config = dict(
    num_attention_heads=6,
    vocab_size=5748,
    rope_fraction=1.0,
    bias='none',
    max_grad_norm=1.0,
    final_lr_fraction=0.1,
    train_tokens=369100000,
)
MLP neurons of a small language model. Each row is named by its layer, matrix (gate and up: input weights) and neuron, and shows model dimensions 64-191. Each number is 128 + 24 x the weight over its row's rms, rounded and kept within 0 to 255. Numbers have three digits each. A neuron's up and down rows have the sign that makes its largest values positive.
After each neuron's rows, "fires after" lists the tokens most often just before its 100 highest values on Wikipedia text that the model never trained on.

L8.gate113:175092113204138132124124068149138150144144144144156123160141130147131111181120139132127141143119138118195158127126116084094124108158102106163131134116141131098155125113116112099143130157131150134092116135127116109146061139077141138131114103147134120137158130135118157180144157073181138143109157174139109103116139117128151168155133172144112144081122118125170105176099138113124123162113
L8.up113:123074120162110113096113163149123122118101127142133094111126151152155091143116140161171122134125138136144093096124124141103115147154122154086127143116122163124123143114114092138141123102144134124107105172154125164096142157093081118182165161138118101135133160114168128157101114153120136080135131159150164121159123092135092155120080164160115122129162133117130120095159167111123118129109
fires after: ",", "–", " (", ".", " f", " F"

L8.gate140:118126086152150110171109174127141098143153158118129081160098144130147140114141141122139158143169171142118100165129123138127150126165153118122107152132165094133162141112162119129140135156157121119134102105176130148183102121125113133116121135125140130133116167170116188129103119119110119123134089131099165075103126119114077135105123109130144122131122168164114160122098120157112090100125
L8.up140:153081091108146093150111164158108102152116195114096116154150079136167111127137121153107137156129151128131072167127124105126123131125148122107040125157093134134160095140116110127129125137102127148133095126140156111158163094145163145111120157137191108111147131138094119106143108094120102098136162069106140096132138101100112135104159123124122128135104130146125129162131115116117148105110
fires after: "\n"

L8.gate258:107162168119142145106119114081170145153161147165117133150135148140163145129108144149108134109115147123110160140137195099093122122140154123113128164075109135136137148098120086138108105124097107099134122124132074155133123127082139128147106157137122085106066130137144128111145123119099089162126121146165171089146113138135104065163085124116110141137132088107163144121104115159157145130126
L8.up258:081133187144136138146112158092137134131126144106113061140134135089128122115177103135121100113156093159098115116119142145132148126117133110131124107115144134160114154106151122123097145124142177116120152137116121118143182124123154133175087097142105130058132155121133103180144127153119125111106137098132098131144140073075092156098135156119103089110103096147101130144106129104144135131105
fires after: "\n", " is", "-", "unning", " Summer"

L7.gate87:158110090137124149128114124117157169118107190136158135116143125147093115146147100146137151091148128151153122126163171159182160110071126114149113171156090124149122106135155126166162155093129115138129105105112114123142112150131141117163140108098138114143122127161164159146141129128150149128155135092183165145098101140112128154081106127085102156111124149114146118131120178143113127110132
L7.up87:133127107130140100125122121138148152107138115151103110126134131135154151128109129144125120157152126109103158097112099156114081138110070109115084133219119168114120112125111123135107115149122123166111143147118149125117123146135112152134146173141135160137166094135129191117116196128095134145107151093092115095147130100138185124132124129124124166140120172133144168160125134160099123168130
fires after: "\n", "-"

L8.gate283:141104143102137126094105139121135101144118108161126134124133131116165111119167134113147153086081151100103129129163130118079156154133127119125102178093165112085158117118113108131150116115139114149127111114158119090156082126141105131158159146168149128125153087134165150197136122107138154135110162119106154136175106075113133106145095117129067127124132179139153138152127119188096131127113
L8.up283:124128092176102116151115165095124146155102120100128119151118148156097144128132096111148092087091127144102111163134130123082139135133109116133125105102156091094121116072141093134140123114143131101105132141185136111122138146162104090132125130154124121116162106110131105156126146111170159143118105134134132155181105135113128120146105139160152142139094118160105111125144103164142150136126
fires after: "–", ",", " (", "\n", " in", " a"

L8.gate202:122147138114148191135102121160073161113155135119139131132128124170174103138130143131093109096094119151118133160124090146157120141140129134170110138092125135177121145082139158123151118135131132148133139098124139142084130131138109119102140099096151111170118159148105154145178068126134135146098108173112140154096132126112086138134128164099097122139145153137119116129182121149167081151101
L8.up202:141142087117098076109112090119125138082118141136138129113134116135140151183101125104131111139110148133130132138160136173073147151131097162159142135153133122167185119168153126144142118137158116168137150078144100123125117136145126135130144060099116155137157126119096119095132142145165113136148152131199092136144118133135154131166094121121128155134144145129109111163126090113104069119174
fires after: "-", "|", "\n"

L7.gate357:134154099139132126124153154145129154150136076103153193170125120107137154113116133098194157124113134154150154166111130132125153098123153155105068115146156104070126083139112129120129093079121102086130122153113123177118139179151159114094139128123140115079123127116108152122134121101101155133120142136177105129134126151156145092150129175142103112107089142110117064115160153091158104106093
L7.up357:130135111139104150112102127125108122091105126153106162151147139122096088071101135133114128162124152170161149141148131133111175159114120145124115132116110162129108165144160136110152119115125138145145138078128106106165146171131088125113110149100111171105121168087117064132141079157146140102134125117139154122113119081104127113175130101133126168127150146138158105157134136092134133131120
fires after: "\n", " Candidate", " Result", " L"

L9.gate172:155075101111121120132159145102139129118115161124161150173159133120162157143106121163133141183136124146089124092086114120142137105136130129076107163123102090127109168163121090098125124117123093109166129131141151100187160098154118141132135171143124130150165152150125160142135139107141097101151097095170143129103092114148104170133147170135093140140099147157138134121099084111146106121123
L9.up172:176104088135135129145117151132149112096104156155093126187142142115157124148138110136124140174131150122139094152157128109129098123099141103137089129177099085134128124152156106118153165157175108136158120129132152095146138147096127170138145178140150135154139128161126165129128181128140103104137128081138147100159107112103125135114147114117067092133130150149110155144157117141144147128099
fires after: "\n"

L9.gate22:153120079087146083142106149167114106129148185125089181089130124141167079142114134126100148111127103126132125146119143074117142142167124095116061152151124108120105110146157099155111115108128122133143109131144146124131092137157105181127163114155160097134110141133134122126135169144143116151149118149093146120148100120152079159149137138133109090136123097158142166144067112172111142106119
L9.up22:117117077124128097138132112118154174157151150148138094141111109160167145154135145146155124116142133130179099166135132080126142121155153097099082111157110119153167128156130089123114128159148129163156107116068122099150137132112128149103134157104177142129180144137155169113088115119112121115142113130150109111142132109130112110108140099150149125141081133172106117126171102151129113113123
fires after: "\n"

L7.gate329:161136163095124123120151100125197110079118135094115147164112115087123133151125126115047123167151125143136132125099148138084113127143114161150115113087142103133159115141112133133093114114153121098137082146141150143139123096119080136144110080122134111158124074131130123108125107155166120118169137152131121132124091101127149102120116164136131139108139192100115133144142144082112129134149
L7.up329:174121114130128117177090085111161123125127136151116155119133160157124120149134122093129074143136121134111123155148125101137137129107139111143134152117149137113105114138125167116099152130145147112127139113126112099138141165092069169149110157128140103152177103137093140117181122111090127145098143154159130139158168095103106126131098148118118156148176166105118138111113135148134106090088
fires after: " =", "\n"

L2.gate158:088145175155143124113123148152131138140145118154137119093125123131117130168100189116134094092117129147139117148150071091106093132120138167151171123105138140121165141086126142099148130142156109145161113098111074126128118113139169150149142129145129121128141119148139120142105134159130110138119171141144139188088141101176147107081135118150170155106120123101144157110134128132154127142060
L2.up158:140117148093145142139166132191148169118151117125104122127138159181145142119131127104105121108127127118109142116146124103132136130088086149092107122090134089158081097096136125131126101119155129062134129121109113141146133146105079120150109115128159082141131222142156126103135109138119103120127096097141167126132101094107121165109144145135160104103151136117155132118189131145118153109115
fires after: "\n", " footballer", "-", ")"

L8.gate263:114118115122143111154137143141104155153106118127147170147124109135131070154157155128105090151154135161167152112126113105118138153119122169116112151119160113146139130133161123121139095159144109104118096112113077132139103114129121147089121152100133111094141102144126167078114116119100114115123127144190172126074108126111080102111082139142121104129089146122102101089115121103104110066124
L8.up263:152107150147112165117124158126144105121122136087137155135077138147104144139148097174103148178099155121071118144122131131175132105096164119137098092160127110086144110132129098148107076169122130150105155129128117103162131159121146156124107133139127144140128153143122148146088095114123117130150122087108129161100122147165133116142192130150112113129129116152136160091101157136110148170126
fires after: "\n", " D", "A", "-"

L9.gate19:145096137150130114080110097098172125149105086125143117157128186150124105133095092080138136158157123123123160167098143130126123117113100117098123145108111156132103147160143068107173162154094130115153124138136131132151142151129126101148156150125109140130153143119132119177161135114153125115132142096144134069118125074129106141098095147135113152128109128138106137145099117105144131117131
L9.up19:094124067186100126105132166145147125108146144122168111133152162125130137166101129106098139126144120150159159152153151098120150110100129147157150146113135124135132102168148091090121113112099095113130143196146120111100176113125102100111136112117120142132127185097145141135164095136114104182144120125127162132143154085103176109143133126109150142118145158132142152104120115103145123098132
fires after: "\n", ".", "%", " (", "-", " of"

L8.gate271:108126083144131122135140119133104155181176089127162111117156111112136124126128124132127116055113146151122120096081126111153130085137128126115142115140143104157132135127059071162164110142145083124112153105126151108106144102148111101085127121084092133122129097140149147112113144077069167083125177135161172079107164104139157126174151149162122111133096128138102124146123109154122120119113
L8.up271:120054136132132150131119155150154119074160113122159151122132151138071121153116158139111122099156136153112112084117140102126129098112135151072113138171133105145126131168117135176145159131098137116149144123127116152119119115132096162172139116103146139126113144112124167142135109128086150077125192147151173107127106146121117135117129153135111145124119112137127064097110117099112132113134
fires after: " 17", " 16", " 15", " 18", "18", "17"

L10.gate110:129128130146160144123127124160081132128130106153153093151118125175122069154166063155120139135151101169118111145060120110144151168093121139132119155134096135090143104098157162151116140145167090181150109124136165118132148121129136147130136126143203175109151104098166133131177086116094115129087105107149162101103120110148139119138113140145105113118131159155142118139106134139109165155098
L10.up110:150113145108117163147089171134123116128145130098112183167087146126123147119141124169118123172103121116120136140130118110124121119116126123094135120126105065162102104135151093086131107121154129135122102092136110102130110120116115099128129115120093112109150116156154173091115104134103158163139132158138130127126103072119165110146149117142137126134125111113104156134098132125128146141122
fires after: "-", "\n", " "

L2.gate84:095111110134146127160085124086144153132153165096126143046107162127098125101127111133114116117137153147146134123127157126140111092183121120122137108165113130114105135097156107151116083154118124100103148121140138120148126116101104121107146101125134147112134115121138158097113112133127146100092084158183145160119133119124104137143168118153087115168164158125150121097138130157122173079176
L2.up84:091112164143163127104140097115158123117137099099162138116105167128100122127149160182148138111124116092127117073114174096121136075097140139143123170115145126117138143128125146089156126143120130095127127108086113104158154118118155115110135078110153140138142104119140151090076164123124123127161164164115160076144096127145175138149113107137103112155157128121159109147080121154157167114124
fires after: "19", " 19", "18", " 18"

L8.gate82:094084149146119122121097129150087146126142108107116157127114159107117112163110118103132145121133125161133132177119136132142132175117140077105125120147127104151143111139140098150093127105078123128143125151139118149141101166186101094083109144106143161157126080122149124151148111122158103127103142103131091102180097151103118138118124089149151127110095141159113106170101141088120078110142
L8.up82:102147116092152110098169125131100146129163141118151130166136150110133112143101125106115134131120154094159129140152136150106142082141154133095096114103132148126130151131115154128120041107111166129106102101154133116136087143102147147114099127148124086172090136106122092133167113120157130124116149119126116101059125130138128106151156085118131091134180121145139117182136136102170132129121
fires after: "\n", ".", "ST", " \"", " L", " "

L8.gate301:145140122164116115125160141140133113114132117119164155193121160105113130115115135112127128128140111151167138161138104114162141147096132124148141102146154122119146118096114144141136123140172111115090103092119159140161120123112122118116110146119165143126150088121136162100136154152150093121122166115182148112092131101109162119121134119140131150109111161100109128173096142073175169101119
L8.up301:113143128125156152136129127142098104166162080146114141106136196143146158097092144141163140127135150089152070130112143143117116110106118137141131125138112109140143122140185083117117145112128129129111158126164086092146128161125136126100105105159126138125138126155099137147130109114092107127149118091114100110121177110143151152151112129117133175082111129154120172166116166132104140104039
fires after: "-", ")", "\n", " 2", " 1"

L7.gate228:146098104107144102139148159175157105134120162123121121218147113147125127165150120130125158135179139113125115131136133074106156111120153133097088133114130131135129142124162118103166143095146133115138081130134150135112155112128115120098135114140188139145119118130109147098130152123133099095118077070119128115127101124127098129088129157133113118095113155158148113138121082137123112137128
L7.up228:142117052109162090161131143168196102098118164145073102168108137145114158117105116144110107163120161155111087150145105136128139121161166132130110141146146129141119114121164105116128154160161104128148102153144138079164111111107143153118116130103143111119134139138105170133123128118139112100139113113124152080127135109123097110111186099141133093140107137129131168144101100146156127128083
fires after: "\n"

L9.gate206:134137109122113146116155092128117151166115088188093162124190109161138140135106142140115141124138132129147141138109172107132148127147168142117156126136127165125135173121104155090143077119144119126107135113138153102173095152178126137126135076128098109138105145120127190119122113134104109148132147127113161142176147139188090157142138145128090148127128164105112144073120102100142124129153
L9.up206:125155134139126114136111101095151107135174121154115136133127111145127181147128150121177107146138154138104093127083134126157170131125177115128135129095120162116150167137089166141082111165142133114121157129107088123161171162171130135101148139124145123114146153112137158140124124130155132106168147143169073137098137096138095127131088142138133113195118129126101104104075110112127082120092
fires after: "\n"

L8.gate144:160141098127106126140126116186124105146130098150167108140117071131114149119143139104153176109111122152111106145110134109137135131119218150116125118113130080146148118083135141122164127108094086115111144127161153140148145150126142126121184146162129112111119110126167155143085148116120077137135153137110079125147142156162142142159097098133141092164124085109100123098155093109161120116110
L8.up144:152136097154121111133130141142090098119115111120141141100119158129133140132146077095115097119149119120155105155134153148089092141156167109146119146135132098153151116126106092149135142130140124132109083146143145127139112161120132133090143084108120154094122139092138155127102154123139129154148095147115142086093134078181192091141120133163149098098101119105111155098148158152122156152177
fires after: "\n"

L3.gate9:078192124073154151131139110136152126162121084098094137151177123163148130101108157129162136118142123117119129133128120115143162133107122132137103117131105161109118154124122133104122155132106153180119105088092094100113116109139130145109133125134102125127108118145198079100141113159103138157128139107100126100105120107134144123103152130163168075089137124114136122148139092095127107111086
L3.up9:101140182158122154180168112133173128146160123121108106131139119143137111144144162128166124158150150087080117123120095104135153188167154120141082137139106070110114183110170105126125100140091100135126151062083115107131118142116124128093157129124137130155135133143151141125141122116137128145098137114086135125095123111114117141130111139162156134134177141137166122142154153160102131103126
fires after: "\n", "-", " st"

L10.gate41:079119111128121163134181166101142140151121156136131171161136091152169144139168125152116158155112112168113130166131164114088117159134183123120158081155124121125154149152141166126134105112133105127107108081087115120085110104127165099143118117137163177133076122129095149137134130137122103121167116136126082103135125112154174155168126120104084133140120149130157124087110102114113116100085
L10.up41:090137084129112125139155122126115133138144152113170114138120154125142147146147170111104137105108104097124153107120086132119148160159133128114118111096104102148143143107157110160140154081135118138115111126113137153124119087125117068080096117128169119115079078128115106127071149130144128143130151170118112094183138108140127138148149138131144124139099165107175130172134118071119138123153
fires after: " (", "\n", "-", " \"", "===", "=="

L9.gate155:094117109074163107126143120123145155099136129177132127165131150153126123124106167074133167103145126104096103077134089113122139106130151140143152108136101099113194156134148129134127133136137149106151111132118118176109164145142105126150101142121123104131173155164096128121159101158126138139108128144124124143057137132160126147143133114152133123104118109154133079134099120115068142121149
L9.up155:129141122093109153056100116148130138125116181089107099156098099157121115103153133104064158136125130187131095077137139144102129134115134177128118144141122109154111121127139119118154158105147122113126148140105123135117163128160134070076094170146112133122133098153106151126182117101125118152150102117091145157119092125154129086147109125108127146119152179136111158141121142099071068155127
fires after: "\n", "-", " (", "==", " \"", "==="

L9.gate333:162133119151131110107128150136147133128131127098154112105113127130091127165120159119137169121136110086131141124129080107088113101107174143113153134117132108122106128118173127122158142183093132120102140161141148102115136174137091104115115183126156100132075104072135104128136109127130115141136176117143145120146136123133109153114169143130088132127168153173101145140150148111138162110148
L9.up333:141150102139147179114126132174111118188183134133100115206128142077099112128144143132087104143140103127134103129088127116138129148144116142140119092128131152148124154143122158120180173148146159131126088142115159165100136118104101154106112076128128120116132138125107107122101145160097097101104125116121147112150137121143124110119113151101169113143113145139116131177132146115099110139162
fires after: ".", ",", " where", "\n"

L7.gate345:094121084139152124113171102142148138109127122087140129152085130116134142119102106105119163124103161131110119160165151121174108132113089134125153144159115132139085126157113093146122169098095127107123112116151189132089136130113143134124143141140146137177096105091152143107092100092132074144110110109139118135124104132112144163081120102121117191120139163107142141132183139117115133113168
L7.up345:131125133120146139120131106104085132122112114159152174168099158121164155146151159107108111168145100110124129135141117171134118129115114117114164124127080123095147130099133097079130064122092122144168115123111139115150153104128157131105140123099172145135142103120129115155093121112146107099112124076147120152091088114086125091126122132104104154164177172183081140104130084125107122136167
fires after: "\n", " ", " S"

L8.gate137:115147118160152124110100119147127103138105130126124108136124140085134109211109128123142113141138108119138154140138084133142102103106153111120105155070121138086126134106137135124135105129175094146097120130103141138156123097129143141122109160131131112141161116123107165159111135113128148143145132149113167119133123124132054131089154119118093159156120134145123101124083173159185126152082
L8.up137:153129098159127128186119182126148102090135120160128088110137102113142077144124133176124136169105122162119092124118100150129160086099136102122083124134103110134151076143148141120138172137125162141162079104100146170130153096093088118118143144119127130092143109160152136101110081123096123087114127110148111154108113118131113107083133171132146134150159124100132124117120126115149126100159
fires after: "\n", "S", " time"

L9.gate215:161129132132116153116118139109157110151120112149154158105112137149099114131148163114074136147134129120132134137104119080140107143131135174123112148120162121111105079116182074156145151145091140134105095093149104120124069157107123155120155132140129100182142129093139139113145103093126117118172097137122168090132134082106143089169126126097098132153122150165153114150086143120110136149121
L9.up215:155112109188160091142099136128150115095137137130126118151125124140110076121170172122118131157109142150124144075067099163128132127151133153108139135115159114085138115145142135121095133136104100133172123079126111117158133110102121156127125125160144114126142161113164201138147140096144168095166131152087194104156166144110096137107102155143115148133108104139074123117128135128119127090104
fires after: "\n", "-", " ", " I"

L8.gate12:105092080175124118109169121142107120145115109134146138130133139126117135121154171114116138098099095100119116104124165162133113151179129118095124178097131144133116139165096158149144136169177110108120106125114108141167138082134172148113144119155136122124155094205125169128123100155147145127158161101115159141135104100143146103096108143118118094138116140134136053139125086101142101105122
L8.up12:138133154133130147156120107160142090147092099123162146162157125140129145107090148156134120163117144101148078158106145101108107133136087092080154142109105157110099099098107100124133155127145118147135124134117089196106093120110114124110115160144102090134122120072140147180119151111097118118115135067124147101126109148116176149147080145120144129092156118139159134107114152090164116119116
fires after: " 2", " 3", " 4", " 1", " Episode"

L9.gate335:140148154146138116091146126129106138147102162139118124108126119131090112131080095123137145159075118122163115103120116067138129096125119124099147141147155115120160174102124154170126110191110137130142098092083134120103111113126147079114121151136166143129161121139116129161107138092133107136159118129139112130122133082131132157146140151136089139161160134150118144141091125112102135161104
L9.up335:166188088103121122139177125147113120114116158112117143108115144154135131087148152142129137155117107112089142159106120092093131145117174158149150133112103159126138133121146127088118095114152143168112114149098103146137114147113135107131102138121135127083180143120175161135125103136099077112114105117089127143179131099169142182131112113087108127121152129126131069080111145125167142101105
fires after: " on", "On", ":", " On", " at"

L8.gate342:115104100169137105136126103103117135125108108147161183113099159125110118137093145077109120090145149108130129148154150145112166115123176118146097126112155073182109127100177092136121114136162129141107101114105136119153182151123146107105130148120138130130149147175139134091065172136123147176120124132155141127121093125144092119108122148154104136117102149119114108082090115118127128148133
L8.up342:137181136132148158147078167136150120109122132147135139129121129153166141144072118129121135134150119124112135147127091151103170116116126159117096127118129173089067145129074177108131114130147093087142139162171137108120137133108093159125094088102179165113116119174135165100112148102106135104106135117152139130137170162120088137100117122122095142110109180107130136137104128102140115136115
fires after: "\n", " =", "|---|---|---|---", ")"

L8.gate209:084104161097131139158112135148128165170108118145173136124107101166135131192137101117121128140131118147114116124091143176082138156106137120132170102100101180097148166094088083138109152119138142165156108110114132142142101145135168114093109123147122128146152123105153152149128097114173121139123119073094145149109181133108137117087132123154118095125110110123152191133124141098134128123110
L8.up209:105095076083096129127170101140106106167092098172131103128100121138091100119132130141128104111104170131113099143134123116088146148118179137158141152104104135126150095116105123175126135112165119137103104138151107118124110110152144100145115112149154154125119167096120096133208097142116066118146137162104106140100175142137137138106103160128165108178145146117138106075097108123143087110114
fires after: "\n", " zone", "-", "ST", "00"

L7.gate313:146089110101115139120110175183153161120096100157191159129109146116129141132160112128105125142125085113122134107136161087109110136131119121148113122112134129170135151139127130158141204114145152123109146087162174167145140140098136143164110149156118143127152155140106092126122158155110101111128113125149152163133112152145097152114110114127087154142140168094176081104136130116138100101121
L7.up313:128146144118108147110154184128117150161090115161133126162106167120117099135159139134143112143145137075132089142111178132135107148118142144128102143149122127136094169141100106114145106107121115139082123123121155099160169121097114136127107123133121097112137112073150111160142122095120124166146131154130126096091150159158140163139152119135079115099083116110161156087147127145152137103101
fires after: "\n", "erb", " M", "″", " C", " V"

L10.gate381:100146129125128117140116123096132112091120119120162173139100124131171149114123094089129148108093104144100110088097141100090183137155158120086149105131174132123174167133172158134165155181109154101089125146151160103117123133123128145103132147108097108158135109125057152137158141112126119154092097122178142146179126130112138123177150132122145121112105133104143136146151143089138144124139
L10.up381:150151121097104149077126139125149164148134123085144152172163125124116153172122137120110152152160119155112141092096158129110195129133152123097146129163143126127112099128156167153185105119161164115155168094135153118108125086119101105109087128102186139098095096114120149157115122128078123087134148129115096131117170107091126141124114098139136125136153116096148143120114134125135146158105
fires after: "\n", " (", "-", ".", " \"", "=="

L7.gate210:106157121100142112131124132162136127121142201088137171105148095087085163132132146095133177099115129144120147115168156108145102111127149095128162172086162148134100106168108112171101081163122144149124123130092097117121115166151121142148135114135163123115127073091145142080130179178087107136112155122125140128143127124073066161118134106128081154151124147139110139120128098128150140128144
L7.up210:112153147140138144141178089126121132106142115127113133133168127077131126143128151126133110168125101143100137099132122153152181140130092156141114115133091122149128115141131103122152122139129160079111141115145145117142131131133105137127158162098146097134147124151141186114108095136134149119140100129161171147173101124102119121139158135124150164109082136121149111086102159181112119107138
fires after: "\n", " is"

L2.gate97:086147166116133132114126110143119154120074136083109117139135165148115135146149142157147128138153099155109095139134088113140132106052145122142128160144112192136138137167117085118132153125095121140119096125107118130101112090104135115140144129141136138142126147140144109129148175106126065147153153109120127137126125165160165171155103123113133104161133111167119132116135141113123151116141
L2.up97:086166152130156139175114092134088140134112157176119131166089129143175175149124112125132119103123163092124114140114109140144134153127142099138134136116165109135117143131133113113189111120143118111109127110109131074159115139111141099086160098143110083131128081121134188130124162070100162152126128122109155122114145157073118144138130157169149115133128145116162104175179142166127131083164
fires after: "–", " (", "\n", "."

L8.gate53:141146131086163126154120116164146103129167127120105118132083153138115105117113126163121145089157113122132118148135160136101130162111118128139165092112159142141112132180073158166113088151135149122137096134148133093124122145082148136082098137107127108130177095156126082124101099131124163125127167148168141120129070137196089127145100113094123152128125140122157110135098168130139138124093
L8.up53:162137155151135117176144099086118088082170128144129102078167137109119110156098130111118142161120108129087145123157129134075184149112161156164112083137114098108124155116141120160087118083115113129146147142140110124113125114097150152102099142126187104144102137130127143123102129116127130130147146119137169105193146145155101119129126154131126119123119066110141148136129118130108105143111
fires after: " =", "\n", "|---|---|---|---"

L10.gate164:110143125157121129166128116134123096148148097167121099135142114172120121123130127164132131114090105090151119123109121125128171136122139122140124143121129146138146107075153171198086161165157145123113108144111120126132138135129105147094130161182150157091105145114125132136141127125166139109107119135149133089126159119171129145162142186146138108128126162142126099130119113113108133147098
L10.up164:141136092131103180103097103098092114131103153137139103182151139146154118107156096107136079151144149158095105150101147136185140145123149132138119125099092149137140144105101135130119170120131153107102144101131126110133110125108145122136147125119088112124157084094152136106135146100114142114116136151135126118133095112164114101152120133111118174154106209117097112147131118106093117138076
fires after: " on", "On", " Released", "ates", "ed", ":"

L10.gate250:082112111089074091109127104157116134101119167121113164155103106130126150126149112070151147113086077096110159123163169137119169147121102124119120173127118165149140126102143089163171087129127114143144141136158135098140155175115116095132117144145134101151128092152187159133110139146120131105102129102132153109136118134143142176128109109159141128121151116128115165137118110168089099137165
L10.up250:104162149197180127104083157114133100153144104142158132108140111151124132112088138130130109142111139087152102096130116112146093153144099163133132142136124094130137136106129149138132117125170140119140096120132151178111118109112160101126108111130175141111114109094100126153123151162148111159146136110106152080142148105138124109127113157115083122168111066131126189128129118157178077169121
fires after: "\n"

L7.gate199:157089129052144119161096134169124133121094142141136131164112150129109107130154187105134128126146117131150139161171163144067125119096126146130130127080117158119116135122162126120177117142152138140152111104126144141095117155094122138118070125126131115124170147098168132117121108119110159108117090109141114123114109133094132154127120131145112120138156099070102120134113105102099141148144
L7.up199:118119113154106147153154126121111109083126134131126131137119112109124130129152168098096117157146123127126111113087152138115151102170126161141146115081135127132165138104147106117110141118125106125111068127171108123101117104094164160133092120164087140082164150091123133117125144152123136139113108082133130102122105106088149146091104139092097144123123112145077103123148147114149094150174
fires after: "\n", " Ch", " U"

L7.gate114:147127147152108134120131084143128094094136104154139100136123139090139170087076137095149102056140144094143161107146140117121170116125135089124163139142130104114167098082130109152107104165109132133121104175080175138131121151122108155148145117132126121098112088123155132135115141121094120074095116116128160072133129141134124169149141146093162128149160150110108110127155091153108157092135
L7.up114:149105100115139106126092111125139157105139149140132104137101157148147150162127128166135145122151126105127164086130148133124161172124095139132102149118160101156173135145136155136095118105079153117163128103113067107114113126097151131123109125140149166149136151117140143145106128120185081085080129132138124138150115177151125185120100105092145167205161151163147136112162124119153149151127
fires after: " |", "-", ";", " was", " the"

L8.gate348:138122138132129082092140154114120155119144129080163172119105139158137096138172141137161133144135126144116106130129151138114127161108135165142077136135120151107141114114133105126127107134137151097154132116112112090178106137114108112071150106115156162109115099112106131196100130172117150169137147139125137080146171128143149119101097163159097126128133134140090167142138128123111103113094
L8.up348:139168128154121151174102126136165103108145163130143115111092129108107154124137101127128090132114130086120101136143128127158148125081153155131148079112186106117115154105099111132137124126184157165150172156082136113160102127133147127122059136147136101144096093116145158179082169100119076155097156138137103105129112134110139122116110136167124114137109157115103113174088108130128135116125
fires after: "\n", "-"

L2.gate124:148111126109128119109111152127161145143086132142147144088129141136121126123136144141154131120118126154088112149115103109136127129127056158114142114137144136121126119078178121164102125111180151136099119107110122118169133116160132083119142121156063143139131118120157125100158129119134128147127151165116112163138137112133120112119104154156115169095077121074149155155079088139098104110108
L2.up124:148135115105126114097102152091179147145155138104158166106124122120120159123135130136113149136109129142136118120175132148108119129075118124165122126145122172147126144151120157136113171108179171136112118136140107130122112115140128112141133145126100107135104147130149096083102179167154096124160120152093145150123156092115107132141086133124111137121095112083108146147109134121147134084093
fires after: "\n", "-", " a", " •"

L3.gate49:139159147128108118088109136128094156144094137110162110118138103103097109116161112143117074125103116108139145114144166105112113135131147119155143155099127081144082107152074157110149096141159140168132111102120104099154118171143144142122163141135097120102152071151135111146118123134092118175079138112104104152145139157103163187094178136147128105147126137129147101110146107156124107090110
L3.up49:185118130156104140130142109152107133127138126132137091146149118143134142101149114146165097135149096098126112106114142096132134118128157138129098109108134127136151129145111166128173116142150071147113134121143132085137141133136113108133109136173134131159144113123142138076108093152128148115057087109129152162132088127131101158110166146163155175100143164139144092094163140126155102153129
fires after: "–", " (", ",", " in", " phil"

L10.gate165:121139082094116136171094109129163097138092107172142112168123119115137158139111114122120088105103145113119122131153109110143142085107121111094151158142110147135126104119122113102060132126109113134084114074155118107108152160120122131150174155124127120143099133129094149138156065123129140144110156095125159116120113130074146160142142114171120137099099100115079140130127109122099129135098
L10.up165:127118140121132134103168157128127124186139132151125164109080128089144159090144085153114139166137094116146181141131118121162106130128118097151141146167145087061135121131120134131165113161122165124181137127096140137114142105086105190143126102123117143148096143098119130166114156091124105142110084118146119107133097168104158160144137109143125143118125140115154125147146110097115147132106
fires after: " p", " P", "-", " a", " S", "P"